From a checkpoint of a small transformer trained on Wikipedia: MLP 576 SwiGLU.
MLP neurons of a small language model. Each row is named by its layer, matrix (down: output weights) and neuron, and shows model dimensions 64-191. Each number is 500 + 25 x the weight over its row's rms, rounded and kept within 0 to 999. Numbers have three digits each. A neuron's up and down rows have the sign that makes its largest values positive.
After each neuron's rows, "fires before" lists the tokens most often just after its 100 highest values on Wikipedia text that the model never trained on. A number after a token or word is its count.

L2.down148:496538455506504528506482466470539502527504543519553486475499475501524501504475531484514484523528496486481496501492530495504524552460521497506490496524524533496516521508494496529549488493495453517468509471513499474517453506495504509502503549503505495488469480453487484514478530445473471487491478487486469508492478476477489500559554506522516504527555500541502470534520547515472462480482
fires before: "\n" 89, "-" 6

L2.down460:503477521514505499519488545492520483521452484483500522485494476491494499467501500504488498522491490537512531494489464501520418524494481470477501481505480456497451466485469484536512468477489490500485525465473527483498545505516542522474520504463495493539483500477464510525535508474491487500450515522502480492498544448532456504490536456520526486476522485502487483484492525530532506495514
fires before: " |" 19, " to" 15, "–" 10, ":" 7, "\n" 5, " (" 5

L2.down371:482469517522522534488476521502482460516521534524480508534514479509480477531512475524494504489487460480454457518467490461473508521499521504508502474482510514539525461496486488492522496504497512527515524529490490508506459477509505534492513542489577416506529506474475471505490510504499498487442491519496521507471472482499538534510511519496467484490525493463548485471506496568479470526503
fires before: " |" 97

L2.down519:514487499496534490522506472521494518479489498490451487480490532511520528477507494505508505499469502505521557487467480506501486517496515476514482474482506546477498496489510509469485549488496470533493522509492473444496517464493499460504495473501501486504443500501496533550492522456515574526453481518483506487496520530535498501561510516537510505521500479490410497510529489477482498541531
fires before: "\n" 81

L2.down446:482509488557531486481491535510483470525488469472453522502562530488537555518513512492493512473519530502499449531500501503517527509496517548521521462511485499496451548497517508494512506467525511488506451529488490508508502516500503518525455489486477461528459543514495503516515536516502466505510502488492511521507501485541495495528488482536476543507522485466489464504460520474490552483513
fires before: " |" 45, "–" 25, ":" 14

L3.down273:522439525482538519534473522511507455490513490508535533459481481509501499512509482526490491505512531528499500518512498474486514502500501514503475489489523547507468512513470492407526484484517500478488525477533484528497513496509536547519499536498493531532514538502490476479479468491487458437478492489500486476483531506487530521487535508505462499462489522476542519488525571511503496512451
fires before: "|" 90

L2.down116:509504488510467478529534528464478480542513523501511450489505514521465490509523511529476513483495465528514490496495517504510520530488486474519493471494494507457482477476482515518495507500523515459485496484521476507552499513530481577492528520473446472498494517531493483489521460535493470495511467507547507515495502476473539508524461459495491506482490480509458445466482487536487520491514
fires before: " in" 19, " /" 14, " for" 6, ":" 6, " by" 6

L2.down508:490489496527513461520498500514529491547508525522479494474508486519514504513548522496498482513503555515470492477474507482528534484495505543466469486521517495542478525481530514475535523491499497478514444503480478483525492529486508515494498525484578479493483525543471506506523463461482497514472496495454548524586480475469517536507491505526507520484487450539485554527487488475519545502461
fires before: "–" 33, " |" 29

L2.down311:492489498493485508485477477514489473509454509503536480503492509509506514498509547465503544476521511506468512519518468487499445459446469506498475489470493483532485508496490485457498507489488500502486478480533502465514525515534513507458512485523508522498490536450498527507478461513505507526500495497534480487492503459471521506534523515502448551479475463530526414474477489549459516475485
fires before: "|" 72, "\n" 9, "|---|---|---|---|---|" 6, "|---|---|---|---|" 4

L2.down342:516533495514458527532480475472517494500488504483507507487512521470530516515470518491477500495470501437468522516561513491468535450511507506521533519450455517486537483518527480497535497494481549482458501527489450494505476553524510498487497514475545504480495503509490511548509508428496507543513525502481485514502522497498524542513522503512526528515538485466452480479496509503458499467490
fires before: " |" 61, "\n" 19, ":" 5